{"n_layer": 9, "d_model": 768, "n_head": 6, "n_kv_head": 6, "activation": "tanh_gelu", "norm_place": "pre", "norm_eps": 1e-05, "positions": "learned", "qk_norm": false, "bias": "all", "tie_embeddings": true, "optimizer": "muon_variant", "weight_decay": 0.0, "grad_clip": 1.0}
MLP neurons of a small language model. Each row is named by its layer, matrix (down: output weights) and neuron, and shows model dimensions 0-95. Each number is 128 + 24 x the weight over its row's rms, rounded and kept within 0 to 255. Numbers have three digits each.
A block is one neuron, or neurons of one layer that tend to fire together. Before each block is what it responds to, as a language model described it from the Wikipedia text at the highest values.

Responds to: End of given names. Last token of a person's first name just before the surname, often in tables or name lists (Jul-ie, Rebec-ca, David); also team-name colons before scorer surnames.
L6.down2016:175151162136177115146121144131143166127128111099122088136133156162190199108104091145130157156166175105104150097149135098141144147138089126146117177190149143146155126115120119128151129118115147104126141125107145159144132103100137106101187071155146126126119128090140167132162101150050109094

Responds to: Election table summary separators. Pipe separators right after row labels in wiki tables, mainly election-result Turnout, Total votes and Majority rows; also some nouns after "the" (track, sessions, first).
L5.down626:118107149106119116127105143186131137133084129086160150119145158142112142136153113128130102155108156182095136159142127115111164110111105148132166149137151122126103111112125105129137130098151151072135112142101153154137112153144146111192142158104144150134156160113154104130140162190122119178
L5.down1471:092120107116112161147123152110119100102090122076124099147152138138130147101150142148117112133154174147139161103147152161157132158156159161116115113123124129107159073138117118119156105097126099183142124126147135083176129133094096142140102121107092132135118131106140117109151146141114125128
L5.down2207:126130156136139083114128111125106176121133122117169175142111154122117112146104146124169100150155122150073117120154170148125126132126154157140132125141127104122149180134130117121120128160156137115124140107049101139166105149088118118157124135083122125129132157140115117125120139149109168148
L5.down2336:145156114119098112133094135130138132099149153149133123129093164139130118094178160124148100148164130131092110121155126149091139145154105141163137149139105158147123105160132128158129162152152132110142159153141151103171128157141122108161134166102168100112094127138150138081101142174146112133

Responds to: Start of structured labels. The first word or word piece of a label in a table cell, list item or heading, e.g. Relief, Best, Operator, Game.
L6.down3217:090130111130106145137103128122111112070127154097096106118092137160123120140154128081082104122109116131143162102175089167129127143104121124098119189110122145137154128148151144134130106121103150150124126137148162119131136184161118157141125144144090175134169118118127148131147152135120128113

Responds to: Table header cells. Column-name tokens and the line break that ends a pipe-delimited table header row in Wikipedia tables, e.g. Candidate, Votes, IP.
L5.down56:135124174179141107100182120153114154181189140068172127139143117134165140161135112143135091161103124120075136145147164107149109126122102121133127126097133116124099122142111143138126131152116117146120135107107095140185142143137148153052110149110093140116157144160143126118145113135112114159
L5.down282:123151125149107078110118108100139157114138102099170084129148137126118174101131099118122100134163142147098145126121104146104098138102127166119148137143111142128161136149103104145099185110117127112107132120150126126139121159134133106156095132095102145147111117114111119125142165094166136122
L5.down2151:146134124125137121105116091082143131115090142110169103114133140119108120153130122107151143149129110122076118157139111165101099133125145141157136089104138125118124133163066151128108159138131176112112123096111190077119182120131127139114125151111097119112086081144129117100110107102163162108
L5.down3112:155160093140098100093122139115148153076141107120144132133128138139098177132148150129133111154093092142107125124131158136044110124103143182165108104152126103141155155145140165112123152132132107151074173114123099113126113195153132210138143162098152135101095113106130128140157128135200138108

Responds to: Slot before a bare verb. Tokens that directly precede a base-form verb: infinitive to, modals (can, would, must), not, and adverbs between auxiliary and verb, e.g. "intended to", "could actually", "cannot truly".
L6.down1130:161166110137131108109176108123162112117135152132174159131155109120168146113142145109152099159132128137132098093139093148111125166121156139144119159103132173115150126122130138118147098111084192142177122137116138145141151144162186133108145123142129092177137174116135109121134157158165154104

Responds to: Distance and area units. Tokens in geographic measurement contexts, like sq mi after a km² figure, of which after a total area, and ten miles; also scattered prepositions and table cells.
L6.down60:108141119118144121129137137156147109160107115130104131119120124104120121080133120086131114195118122165127122114152095161145082175135108172158112138146132169099144153124126141067127110081114160130128137117082118098143129150114117156153122118170130107099100113128108105085126153155131167115

Responds to: Verb-completing word pieces. Final pieces or words that complete a verb or predicate, mostly before a preposition, such as took place, requ-ests, dev-oted, was awarded.
L2.down1729:170097102138141130140170170121137106173145145138153101115176119106093136139110091124112117152122101147109120111096119117109182170162119118139104074147124108130111109115126140125077155161113123105167162143178198129142103158112104079177124175131122161096134128092097125150131118150082145090
L2.down3102:146137118111085093119152136126149126118112148121113130127160138127154159100163129108162153111167133174116151113124093118176121129168142169119110138147114124152159123092128109122093116071104149127119132096092125135100110107105161113148153123146111161094139077148153088142120132123093151192
L2.down3162:148159132119119097119137106144109145105125164124141120133100112158120104127129104124167160150122123113104156145119147124097123169134107163126095167130141186156110131096100120093118145156110109061134114176136136165141126115161138145163127120122140173146117114103114110167164172114137134138
L2.down3453:163119139101146122176177107131129167127125115096108148136091113151106114125165126136161154126129126130121098120162088082129172090121163140188119146122160102122147108105117110117145119201133143152128113148132110117181151115115164131136149065100126139106097127142070126130151145086130126127

Responds to: Paragraph and heading openers. First word or word piece after a line break that starts a new paragraph or section heading in Wikipedia articles, e.g. In, On, Sched(ule), Week(ly).
L2.down620:090113157137138126099095146138159145125108150136170104115134154122136096152104123146146139073122149116161098114132111071096118134132133169072109118120084117132125150122104160138100119122104188113141147153128140133110137130142118152147113147085153158051124116139102160157134141124131151114
L2.down2229:070149096149136119089100105137159140142137123100110129109083138139152123117132137103153142105129135133098105112092082158102122137116166148145141110136161157123160114133160151163141132153132112117133156120147108102117125152129105109146126124084122137154094171122065124076101117127111144112
L2.down2609:112134134137139104070134123140093105136131109119133160110113121120144136111137123082138139154115130160081115172140139142151156140109161081107139117147116092157133114121136143117167164159131123093135130141129101109112123094134101123133105061148148134110150137138122097145094154125112177124
L2.down3269:155098171133123119138130093097179146122116170153158135119122119107104075123156151146118103131087152164170091147152149118084119132109128118108156103095120098120085161078180154164157135175147089174132147099156162161151115105085151146126122146155097112107135110119145132102112140113114085094

Responds to: Compound-word first pieces. First part of a compound or prefixed word, predicting a suffix or second part: un- in uncommon, under, collect(ive), share(holders), co- and second- hyphens, and opening parentheses in table or list entries.
L6.down1112:161106154137188129127149121165140141134102148133099098092152135114137110104122087107135136116139122095131127117156113137135156128117138132108128136132133119136132156107136153103112106145144150117154152109095138156142167092089126150109131136159119092106142138110143121142106121169177101168

Responds to: Person first-name pieces. Word-piece continuations or whole tokens of people's first names, mostly in results tables, rosters and biographies, such as Dam-ien, Nik-ola, Mikh-ail.
L5.down1079:115144139162137153163182099109136127136110144114137159125151122117121112086082094121147104107137145120153104155139145101115110156129108143147106134125110067159131140115129153115136189106136169134129115161101134109148115125117100144157141112144150096149156137176104167143151112128117107127
L5.down2478:147115103099095086155186143090168128112125136157116138055141099131137084150159108118134146125118110122158129163187118155117131135145136128152162137095146146171160122120120121139119137119148126125169144092131145158135122139122139153158115134122109108137111113133123098141128087132121107110
L5.down2972:116104105119105131162135152137111125119119092147111125125168115112165161155109122094129122121161137115145101146164171129109137140128140137117125146159154123176100143117111153084116170104147153120135117139090122140132100119121136150141105149096120127129142131139088112132131103093126132113
L5.down3065:149130125131137133095143120105109140159118092131144161094163104117152153145129170098128115122136088122104153089143155117118124153137105113116149156095126124113168113133117127089111134139154140129138118131088089118154153125119097127093149112117152132133145105173098136139134087127113159126

Responds to: Under and phrase openers. Mostly "under", as a preposition or prefix (under-21, underway, underfunded, under her name); also un-/anti- prefixes and "took/take" before "place", "born", "where".
L2.down62:167154114143140134150124118158099101126108138116090143099117133123132116075157135164097142136109161145126138128121116134124115119144106136114102108138131149132132110108097090153136102138143128141131112124145171105151112177164165142123171124122126151110109170131116135143112149116122134136
L2.down143:140147130120103145136137165179144112124115069117113132115122137120144109101117136132124101133133105181115103162115150158068098088084138119110145120126127141152149129112157143150103155149097106142135093137106151097110148180104109116171117098127096119158113129093170145141128180144088128106
L2.down2570:116101131110132154149103107185070156165125099142129104138121146074180096088136092102128137175102119115131092118122160098099137093099113126147156138157139150141112153134122143060102097118126138119117130117153129122143132151161132164152127120104137140107176119192163147158159162076068076119
L2.down3632:146136113141127115108118095115119160146106156133168136083081060113137140137143122124118089150137151138088111115107111140147132138136165133094141140151137126139126136138108132116140124160154178174128103083139164127111150087152121153131119104123089112123065178114134170136114123154103146118

Responds to: Quantity numbers in statistics. Number tokens, often the leading digits of a split number, giving counts in stats, tables and infoboxes, such as 36(4) yards, 107 minutes, 78,393 votes.
L5.down821:113104146121115128125147101113099125135126159136103108126135182133115081140145104119152174120082141112143156151118133158123145109158126157136100091140088134079102153176113073152115169139136155151102126094126137119134123137160161129139148157092059145138117138113134121084155126154173089158
L5.down1263:110124158133189104138118179091122093122162077090130127103145086112117180109137098149132137111125132171112183167139110200143094145136135127137162133148128143171126066122102137148111086143143132124134101131189129163109158143142128149128096151091101128098137127128138151159126127150112125141
L5.down1460:116136115143134169150116149159159184163114101154126140148093138157121116155116180081158150133129110144159081097122112148075153126130147148147131134135120176126105167156114099112141062142142162160107087109106113153119133122066126140140113107127099138176163116142111125133154131112157163141
L5.down2101:089118169135132162145131116133147070124148115114181129118135060110130132116155102145107124137133149140131128120155125135111131109146182116102096138152144112118107105116090139147089130111140127152155109141170118124137127158073141130115118133091110171138132117154091145105130115124107134160

Responds to: English place-name pieces. Final word pieces of English place names, counties and club names, mostly in football and cricket text, such as Wit-ton, Somers-et, Leicester-shire, Cov-entry.
L6.down2068:144147108112082095132122123156172136099150145107131116133133140130139154117091143115165161094132138124172131101117144138152143137162128146171163130155157164117122170130120103125141162173159153134132145121146098105160137125092094155135167150123120156161127140149144117141121146126165102160

Responds to: Stats table header columns. Pipes and abbreviated column names late in wiki table header rows of sports stats (GD, ERA |, CG); more weakly, predictable prose continuations like World War, of.
L5.down14:108108104185107138131115133102133158144133151091195123131107099147166135099106133163128120152123130157101115146109136094141137130108118133117100108136102124105141156109124124117112140100128184092131071125161097135107129146127135162132165138120121192151073172066100140121161142125134138150
L5.down1391:159183103121105125111165188115127162159097133144138153140115149172118146082111141125132159135126113125134156133161074121117152114132139114176139102118126108134148095105109134170102099127166164096109138137112121142104138106136113146131156144159152159090152133141125128137137161175151155100
L5.down1551:084106125150117095187138150101145104090105137146108115090117135155117157077122101127144096175166142119130122132150157132101137124102100171131132115127111119181117103122089088133139139160126132118131144142134094157110139118141096131127130111123109129150112133091102162150130147119108118100
L5.down2840:137126135147074114099120112077114096076132053143175109126108136171096159124130187116078084176117128113128156107150100126112123164132163150097113131115110136135115158134155146122129144129151146155153109146186143132118120108176165145155128109107116188120112155126104168132102128121142132138

Responds to: Predicate word before preposition. Past participles, adjectives or adverbs right after a subject or was/is that open a prepositional phrase, e.g. located, based, known, only.
L6.down1769:112091124156139104193097127133129143127140116123122172116155139160165124110109063101145113119143132127149118074095135135074150157145182127067120144133135155111104116124100169141171162163157098104146163098145135091121088120132132095130142145100178104098115112123130091138133160100105124160

Responds to: Proper-name ending pieces. Final word pieces that complete a multi-token proper name, mostly places, clubs and surnames in tables, lists and headings, e.g. Linfield, Bradford, Avalanche.
L2.down744:142129156126084114165078124111108188127200140120108166088157110119077160093078139160174090120167179157127155103076114142144082144152183141134104120103128105108136129138146120123137143091149166135155125149157120139137084127151132106111106132116139113125151124115178136089125143100138166181
L2.down1207:101112181134128148136128085106111124181102131107152136129124120135107127180157107135156116144130145166123110115094158113158148160145147110117129136133107089132112079143129139119139121116145136177143127118148190100112086127147102128110124161095140066152100104150118079150134145143155151159
L2.down1455:105141122099097128118123068156118117174091104094153118114152101124104118154101160136130136078160115160145122088117155157098115140110127125113131145145140098105142128096149154147129119136129125110117174154126104153118127141128188071119093134094142056183123147125129165097113124129136110166
L2.down3157:092125131113139137139137118138119120113130129122145096113130114135140076176075124160134142115096114112124131121140166123183092149142110111121148132159105130176137134145133114126113133120132142179096125114127153140139128174163186096104078138128147142142138112148113102126135144117122084141

Responds to: Predicate adjectives and participles. Final pieces of adjectives or past participles used as predicates after is/was/be, e.g. symmetric, smooth, rectangular, pressed, reduced.
L5.down420:124110143156113171157063095185120166161142102170137126136145116159137148130132139125126143156133157098155128122119116143109162125105168186105118117143107076111147104102096116139124170152129095151133092138131104165135113136099143114121136103123134096152110106137113167158105156130130108173
L5.down3663:130121124161147171121133086164114133166138131139088155154119127153127138169082089132154169134137123103128100103156159134160086137135138144132107132113113122104140066125130149166128136173135118120167137115115124117124127133069127165091150093103155070129137127117081141156109098093119127166
L5.down3717:124114144119166157136081132132112123108140113139135145128162114152129114141126103149091090146107153141169095114099127161133138159152134164115147128094116103120163099156127181134155149153115073118131122080093110162124111128091114118104132106132107117141149120117104163122154167127149181118
L5.down3804:138122141117127193141118080102109156149104117130114139084147127176141144098120097164136154118126097123104134109174131144110089089116130130160117125122129132161108110099127106124107133150149132127150156109111095147112133126130107138121123115117130126152115127130136149085120126134098148121

Responds to: Slot before bare verb. Tokens right before a bare infinitive verb, mostly infinitive "to" and modals or adverbs: "to be", "would obtain", "never sing", "fully besiege".
L5.down560:121140132129113121120147156099123158153127123112141128164138137126179108135087125121081123133147095131140176156117121094130122150099116120114151131116183137104145146141148124122170100107124146155133117129136141147078108129142159091120121116156109118099144176109111136134112133118147120151
L5.down3256:106126136164124146087136140138143076142118131133128101125145114095138129122118105098173136175127139137127154134126099158090131154135146105112132139114135175106120196146110097146089092166125151135119129098116133095128164107188134116088132126140109107140099189152146139143116149135111130105
L5.down3666:119131112133087126108122144100151130176116107089088144101169110101134138140068133115059115145153149121168129147127107153102129136107132129118136135128114145134145101113150111118143106117087164155149091110111123132117165138164173135152138162144128140108153194083128135088101133116113097128
L5.down3670:112141083105145190154155140085143088127090085165115135141156142122112108112149105131121148080119120098126130122170148085149105149164134156152125088105149110105150174157112147115129139150125125169165114137087151127131135122152130098145114142126161130129129139139147111134117151189112100143

Responds to: Directional prepositions "to"/"from". Fires on the prepositions to and from marking change, transition, range or direction, as in changed from…to, up to, transition from.
L2.down316:115147064143136163111127098154161130146139109121130131106152115163135108122142120099110117123130122108111089146073114155108137116051135144080120129120120128165144152137152122129121129126115165114134109139121127099117133109093192129085140101146128108142143103104120150126110144139131165134
L2.down2141:162102132102107127164130102143133112119117104120136137147134133126152145145140124115098123164161183114155107094143132132113142142077121134123111143141125139120154151147099096118077137116147141107118148130137129127134150131114119097175096067099101148160127106151146135095105101153167126155
L2.down2439:116137106134165161131117127134153128122151129103132136133132108119135150135152130109159121183117144126162073112125168139133112135085150079175150173088121163152165147140127117128085159101118161112140119142147107073073139105092110156137185133141101123151136093074135140169147142093144143129
L2.down3281:133135150139135092132140153145170124116095145125125130108086093127155136109107124136188094144155178124136104156133123100111139145119119135114147121106170141082114177145135085101109124079154136133088128124113136154140177132152140129137076136129137135145140120126121109141125123110145130132

Responds to: Verb endings after stems. Inflectional endings that complete a verb split into pieces, such as -ing, -ed, -s, -ate, in narrative and descriptive prose: arr|ives, fle|e, op|ined.
L2.down153:109083127113123120168131082131151097120082151107124095140110134094146146083104109130113096105113121147122086188132114109137148136104097144110129119083108125118074160140139132136089109140119079103134160120173094097112102129114100125150118117125185110132110121139115143130116119118100167137
L2.down572:153122122166127147172130139131126113086120087116157121128174136123098116150116108107127067107143141132155100146131080130142128118120121108093126109115082141123150137155132096138133137163131142111155180179134102127075117141080124127146139159123116101125106113146104123137113122136140168103
L2.down2150:121142176144138076152134141131149138149136121125142084149119155075148093127088143166134156109120078115132130139133087103105124121127092148105106118096154108122155180113130105179124141153112126103135119154145125105111100129138125133097136116159113113082117097141121150124140093121135118100
L2.down2558:163139112116150117153091149145153117129124110114141149106157126118164108133087125121162095112166123178114129160118117116115126091139123147131142135155111133159107099138112211105112134137136155138137190137110164111161142149116101113129131154166122128123116084148153136133097091118113138107

Responds to: Table and header label words. Label nouns that open section headings, table cells or infobox fields in sports and stats listings, e.g. All times, statistics, Win, Time zone.
L2.down1212:151119113107115117158114107099135136154181191145141146159170158134111158065174104156074113086118151126096114057142092137079131119151123144150104122080095121144159170117111146118125139095097112122129160141108115118118100168127125141102160119087111147160133126163124160097143128125121154165
L2.down1330:124105119098160098156155102098138147120118153105116118156154142072127090135125153125106128145129113105071142128132099125095158140119153127129131114120166127102099140148142151132110128130142123071126142136161121147086091128131155113161086158096159097086138142145098099137116112119101110117
L2.down1694:089120146114128151100147153149133165135099113166167178155095127120134118121162106151112123156121129099126090108091072111092118128104158141119132139125135081125146185140132143126122174105113137154119160138113074133128087126087112127142131134153155116146118161111115152145123125117098178109
L2.down2620:144132141111100180157194156088124155116092150119097147140131091131186134102147139139153129123133137170128113142123148087168149137112167100151098105163127102146135123159102083123132173103100122088124127173145143123155087120115138089123113128134122125139118127147125137147055075149146110138

Responds to: Place names in progress. Tokens inside or starting a city or town name after "in", "at", "of", or a comma or table pipe, such as Honol-ulu, Ann Ar-bor, San.
L5.down133:132116139117093117132110196091091122159130110100165140142112099159140108056121116157128136119109141162159102157116149165119137095107105153141102137150151117130107115085097118169144110121107125116132154151129133144094092114107124129079109119110120152145176151131127146103128127130125124144
L5.down1133:130102086116098112152076152069101119157162114126138163154097120129122116153130163128096139131104130125151113122125113160095092162124109114121110108144144098134089130109106093136124060121155149134141155114182115134105123131113122136095116152125117114118144130091120130151135104131142140122
L5.down1829:119113176118112080140122169111100142144091125117131164144140109141126100083142134145102142149158153166081130102087115211135144134156120130163125083101141096132154128101111143140123128152174137124124126168166079154095103159103117142097107113152155112114130142119123123131128108164101151124
L5.down2453:121121103134141162108169154132146143164146102121145151113132129131135145145092123147126141143120141122135113120150112113113091178109128143108142117158156138142163107143174128097114119106132137165150141106113111122112150117133082112154183155134132122125096106120116140133109115095202119118

Responds to: Start of main verb. First token of the predicate right after a subject, often a verb prefix piece or pre-verb adverb, such as re(claimed), co(-founded), also, then, may.
L6.down3280:132173082142111135096136094108079101137106095142145127128157156180154160097169135112095100138139138129123134122125119141119128146145127106117164144152130109123165193125144168143087117088141176183135129127149111146100145124099179137115134060133072132124123116084098126148104155113109129158

Responds to: Verb forms before prepositions. Past participles, past-tense and -ing verb endings that take a following preposition or agent, such as written by, held in, born, based on, lasting.
L6.down2028:167103111137145128141124153133128107102117101101143137140139145123149138141080128145155111139104146088127142107088123165111161093165140127115101137113127156115161112109105114124114157144098156146125147189122111154144121074101091134131137113115123084140137100088102124133105147123124089120

Responds to: Separator before table entity names. Pipe cell separators, and sometimes line breaks or "(", in sports and election tables, just before a country code, team, party or player name, e.g. "Clay |" AUT, "1 |" Hungary, "(PNG".
L6.down1837:107137075098130108152124132094143098164159137151105136151147158160106119123121116145161091158088107143118087164111129107098146077141175202132110104123149150101089141095126118135123126123141126075098159140041136095114156137088191095110135126125121130149106130158150154129112128171128153084

Responds to: Word-completing pieces, "also". Mostly word-final pieces that complete a partly spelled word, especially "ly" (reply, exactly, shortly), plus "also" after a subject noun.
L2.down347:142141125066146123091144128132122106076131142114102144117127147131104140116151167114156121120146164124097096132078142131158121079118143129156120146100149115108140106119077087107137116124162147099128156164141150131132144104162132118152131117128117124098136121110146131122130117123137141152
L2.down1262:111138117175120137140117151109127093136128124154118182132168078106134143134148134173106156080187085174181113106128143151148097123113126155113154103086115166137133137116162118117131091142172147145142093106153134073098158149097138138125152109109125124133117127110188119192140133111138128172
L2.down2807:145111098151126076104146128122131158156135110132125148206117122107138140096092112101134120143059145161145097152197105117164159146127095141131155140106132116115126088100096154118154131069130126165112106127123122108148124131132134102146100127131129157137103127094150117157173146114165106130
L2.down3123:143100120134098168143140122134089144165122129131146152106127114134128148153120143074066107132167127152146112093096163118128122143083109097146142114158150095086133070109132172158135127125139180147099147133089184138109141128135099096152119103139141145158126139080159121120136074118090140110

Responds to: Before subject or object. Tokens after which a new noun phrase begins: clause-ending commas and reason "as", and transitive verb endings like convinced, blamed, marking, followed by the.
L5.down735:121100140116120111157136139125138152125156119091139140078154126113109181156152138131103149120128155159143080126126153105137088130152144120095172150111131126158123110123142121133089143120119123102115118191132119126147151090159154143102172121108142103137095106168168097156126117110126109092
L5.down1003:164152164095148151155107143150156116084160078124152127128125146124165126087121145173125158109181119135097130106138086150134056112193114123138120144152116103099119092132145145132125097127133138106155111181124112138169115130127132145150130104152157129135127117159094125175108112122143094129
L5.down2577:082124152139160144121142164115184160109121128117108134108085100116149098111150194123103128111106119123142146112106080133147111125145151117129113155156157143135125110133131147137127096124125135112115126137144122138134139091128152153148171128138149135116095139142131101146145103104174099137
L5.down3101:110127140118156081201141110135131123141061134126100162142104142156129087145121145181150156170169116139147144108089089077116127142126127147127137086136120157153123098121084123110100102126146116122124114148179108158140104131136099171118165162132108131153114112164156099158142117133118136132

Responds to: First-column table separator. Pipe separators right after the first cell of a Wikipedia table row, especially header rows (Party |, Year |, Rank |), and sometimes $ before sums.
L2.down895:137152102136164113097137100178088111123147100124095111131109123089136119090126163131143109120130085125132180118096124130108139129119156152104122119135142111106111100107104149133143115179127089165167138144146139133114124084097128114138173118111165135135080171138080107109119108182165156165
L2.down1916:118125134136129136130073123159115135099104128123144139103107167134143107110130129155136112165123131140098145171173135133118130147142142121116137177133135137089151117160119130120124108189146120167139117134124113192134112138126144154142116137131141169134103155111128141153154152151131137152
L2.down1970:115189094107110136112134155154106137122096152097141125148138165107140132135116183179173076131087127114107134103087110103129147154147150124138145105136099144100144152114092148140152114135125120121115110113086103153118132139169177131131170128153148126135173120173106119126100123145107160153
L2.down2437:122084115084118125123142161199133128125145134103128120094127137117095119108118149140128117111089143102141088159135071143101170132163109077129113106118149122119183138106131162129138094116138139134099137137079155147102108131125180122146126131134119120119120093097141122136110098167139138179

Responds to: Table header and label words. Words or word-starts in table header cells and abbreviation key notes of stats pages, such as Year, Rank, Competition, E of ERA.
L5.down477:141131102098150124148111174122158100142157143161122155106174134143115093119131128118104134103211122086139120122098101116135125105113133114126133135123129136131105144097141111148124095122107095127112121124127169116112114177142152154166122170138078169101074139125142169145089124096108140127
L5.down1096:106120140106161172113126134130112128144132103102190124133118128128097131137105132117175131125105071160152120138157128135160124096162141149149082118129142117132102116163128121130157133138118161144138120127136145110140136122122121139112091117118076081097139093147123120108113148128118144158
L5.down1581:097122134185146174158134124107160145157144133152140136143138095157149100144144126132094119124159094120185097094120142154114099147130133135169143135123118102144125120117114115116096152099160130136119120177151123122137133077128118171141157115130136131125096151172141107122094092156136130091
L5.down2687:104140136145169124107172105163114111138128099143144116159106146078135095135115164115158161114158141129132144121114125130153133114178099150122170125156075126168116163107111104144127095144139091112144145132143143144108157087145171137165135161092152164075112129121173179178142161129109146097

Responds to: Proper-name word continuations. Second word piece of a personal or place name after a capital-letter start, often in tables or lists, e.g. M-oman, S-onia, W-ade; also modifiers such as Eastern, local, Muslim.
L2.down989:108158105119155149151142119179094145132165151096103119079113139141144169130115091139090121117170112137110176107092129123130143142100133099132153163132099102107162111146130128133129127131116144135105147143119133126151143174103120146138136132089077130127135124097121137134147118092144099130
L2.down1137:155109167135090110161151110116116141129128118141147123102120097148137110111134121108115114152114159149127173134118158173118110146126172154139092128105084115120107109144086081128125135126124107128118117136117144145162124116127119158115117111167133127130150113107150143173112127116099069169
L2.down1393:160134111117135129097107089124159133121118111123121123091155116126110109096124166155123132201161098140129124092084156134130119075126100141170117136127144103089177080104149125110141117184096117171103143124173098141137114135149112071172145119124147149164152137117173121157162148139109109136
L2.down2617:155115136142119115122161126107159166132109155124105130117148116133141139129160135152097129097133121155134185064149128117157121160094152097152139149126160128123132078167120139125127127125132119158161100107119163109121107132132140129145121172114080124098151136159112153132120137143151133161

Responds to: Section and table header words. Words beginning a new section heading, table caption or column header in Wikipedia stats pages, e.g. Starting pitchers, Career record, Historical population, Pos.
L2.down1788:136122117080126099161118149118066120086138133143118096063146116135141136145123120180097099112166151090116137070113107149129130127172103123090127127133124099143168109134119147167123142161081144118114102115108150151143103102131152135129089118109071174111089140083172155118123161129113100160
L2.down1792:139133113136145074118097147107113118098126105152143100146150141143130131088090105128122078119150092156094153118178107152134127202099167163162186103102136140076147096115125139119171093186162149125116095155104112204126095109120128152117150106132095143124101154115090122173104140129104123116
L2.down1923:130162148106133120125125150152100142141126164144085130088152143118122142163129155176057140157128137152150159098094118142144100104098164137106098159138180132093130130146155116175126136156127137094118105114133089096136095126101149131111150133144109125106133127138080158110117120118154140123
L2.down2157:118144142098109127108143155165126146133095089160143139137159096172153105136101114139113117152124135131138120081104116164127131144128127143096131143162108132123144137150070125117163111073121130143146107133090158092112130063115112117106142099092129111086127125128139160130128107099111144089

Responds to: Wikipedia table cells. Tokens inside markdown-style tables, such as an opening parenthesis before a number (89 (3.5)), cell pipes, row-ending line breaks and header word-pieces (Dec-ision, Cert-ified); weaker on scattered prose tokens like held, released.
L2.down943:133125143106139146127107102115145111088092165099144108141101100180142166141142145095125107130121115152093125129153089134119078154096130151155177115139112118139134068138110130102123086118108144115107110108156116145140131107093140116077113095137166169152107160154130110152157123098128141076
L2.down1560:140112132106089110099139103100154147081134100103126167151085147122128121135144133118106146154099160148130156126142140134107082153106141176144115116133155113107086138117115146141151135122177125162154144109153113101141122144133094103173132111137167187136112161136104167100138133100116134114
L2.down3196:121140123112094114157170109119121143130138159107137159164132166194117115170105154164137100071120188144135089148144099114072153143149139083142111148116110107140106111098145138153141159134118073129136162121156134142108131137099140112107167140131134140123160129098103124138098115151168092106
L2.down3822:155136117134126148131122147127127141177160133122144111128134115127152141085157112125138145133110093094142099109118121116137146125128124145121121125139088172116120127129113166119136136127160141108115098142145119134106163137103144122155137066139135136168111179154082132147170098178133136110

Responds to: Section header and column labels. Tokens inside Wikipedia section headings after == or table column headers after |, e.g. Overview, Description, Plot, Exit, Release, Surface.
L5.down1270:133089087137168125145140130099160155160098149130104135126138166103108144104112134099118141088152178117122120098117140145143143082130126151153149128094118070115116133100121156154119131102162130115148113129143092119139141129146097126151124127127112143141127107148125168177095148148121136151
L5.down1898:125152104121127104112145144090147128108126138146114108107094147162151146141127122101149160107150110112142135154155136180127104100129115123154120193133207092121122173130086115146095127160158159139169136174147125109154122178166147209120133168112158156136099153139129141138120125130180079157
L5.down1944:138159075148156134124175147144132181110126151138142112109146107159100138141145122166130151141147105147111114109091143105086142095116165099106138127110110138156138162086121116115105132112142155102109131178171125134120071183127143112129145157156119122108158097123122128112119155173126143107
L5.down3453:112128128143105102133144145112152117135122111150123101156105175132187166140121162102107129101143118147102175122117101133124098189141166102117095128163108127173136145185109137111086126150133166144097134122142150080134126175126083077111140133120136140128160100114100120141136127152112126109

Responds to: Numbers in stat table cells. Numbers in later cells of pipe- or semicolon-separated sports and election tables, e.g. goals-for 77, points 111, vote shares, and in-text stats like 93%.
L2.down2146:112131136134177156135156141095105147132140122123083141132132112117149101166116125096101124135085121106134134121145115131112179111127124177145127115115119159153151126186109138187137152103150131092112121103100107144115095156146126093127160116126113133139154133163133134145149050118135105132
L2.down2163:138119078122106167162133098120142129127143096140100115152166094147113112122124108095121135133126149169130140100091159115100150109178160137155109134142122105120112088097121092144130122121129106085145121089136134132146127152117154120181127156112084143158148141144141139086140115130139106150
L2.down3280:128129114114185134161145105076153144138161111174137140143142120121184125123116167146131126132123091094159151074145165145110140163132139133122127158126141115129117081108112130166167118142150116112160081154149109184145159151097142115136156118125096125119111103143134116129108112107167133136
L2.down3330:112117123136180131128155130143143132116131057138158092108126133152095104097151089102136115115149090085099129134106131158070136114110123143135132131130121138120127119150112087139116118122102101106135142103148103147138160065115163121175142126104099102111126138142178108161160092111142150166

Responds to: Table header cells. Header cells in Wikipedia tables, mainly the blank column after Party in election results, plus Year, Event, Chart (, and ( before lifespans.
L6.down2939:126167146117128109088139142146124101119173114114125114189111158130131156143152109105093134142132140096114070089148096142140142115085117134119137126160101126156166099147137148144126095118108184115129115133128150136125145155118166111127089154117128147124140136140132096071145138158145166136

Responds to: Table cell values. Mainly numbers or short words filling pipe-delimited Wikipedia table cells in sports stats and election results (101, 78, 100.0), plus scattered word-piece endings such as backl-og and mon-og-ram.
L6.down1621:125122080138139126104142120126154094093085175133115105102112095084115103115104137127095119136163125114146115142134154139125119105091154104105155139139150123110094098132147139091105130133107141137111143128152144132103140155147153086120143124138145094113141154129138119112133155127144115126

Responds to: Main verbs in clauses. Verb tokens or verb-stem pieces that act as a clause's main or participial verb in narrative prose, e.g. outnumber, struggle, working, closing, lays, referred.
L5.down639:141110133121160135187115162161124147091122116134106137112154133183160133137107105136089123129128161146123139174126125158121125135169153152055122085137101075110122071116114124111137114112118109116099110162158152136167101144108137102136149118148149124088115115129132120145075154104135105130
L5.down1313:095079135131149139151145175162150156117109154111164155121116143136200076174122106093079142147115098126119134133139129143134169124185086117096130135155102108087101063120102105168187110114115153107126156124164119126139150129130145135121144137187121120107146169153132123140123158106098075135
L5.down1456:147093064101185130166103127135105107117118152135127138092160121170175106136105085128101104142105109131163096145132147154109121117175155132071097116171114103094123089140111131118168123139127106099110099145151136129134114123107089148121129134140115110097145146130111110111098139127106134114
L5.down3469:135145123112160074145146159140097108107116124142121114107137107150184134131112145093085131103144136191137136179154101168149148116112127123071114154157154101082156082128143093121142107147104153144124109178134169123157141144147110152154133122143111138143070109138110110142139156132104099111

Responds to: Section header tokens. Tokens finishing a short heading or field label in Wikipedia infoboxes and tables, e.g. Senior career*, General Classification, Participation chronology, ===2020s===.
L6.down612:109121108101128157157109136135163169099172128161103133111079140141145114099176119148157135104096140104109133113123096129119138135125135123184096119151125155134123108122115163140134163099132114111140161158151122093108104104180096149116133143121100174119151122101146118149100147090086115142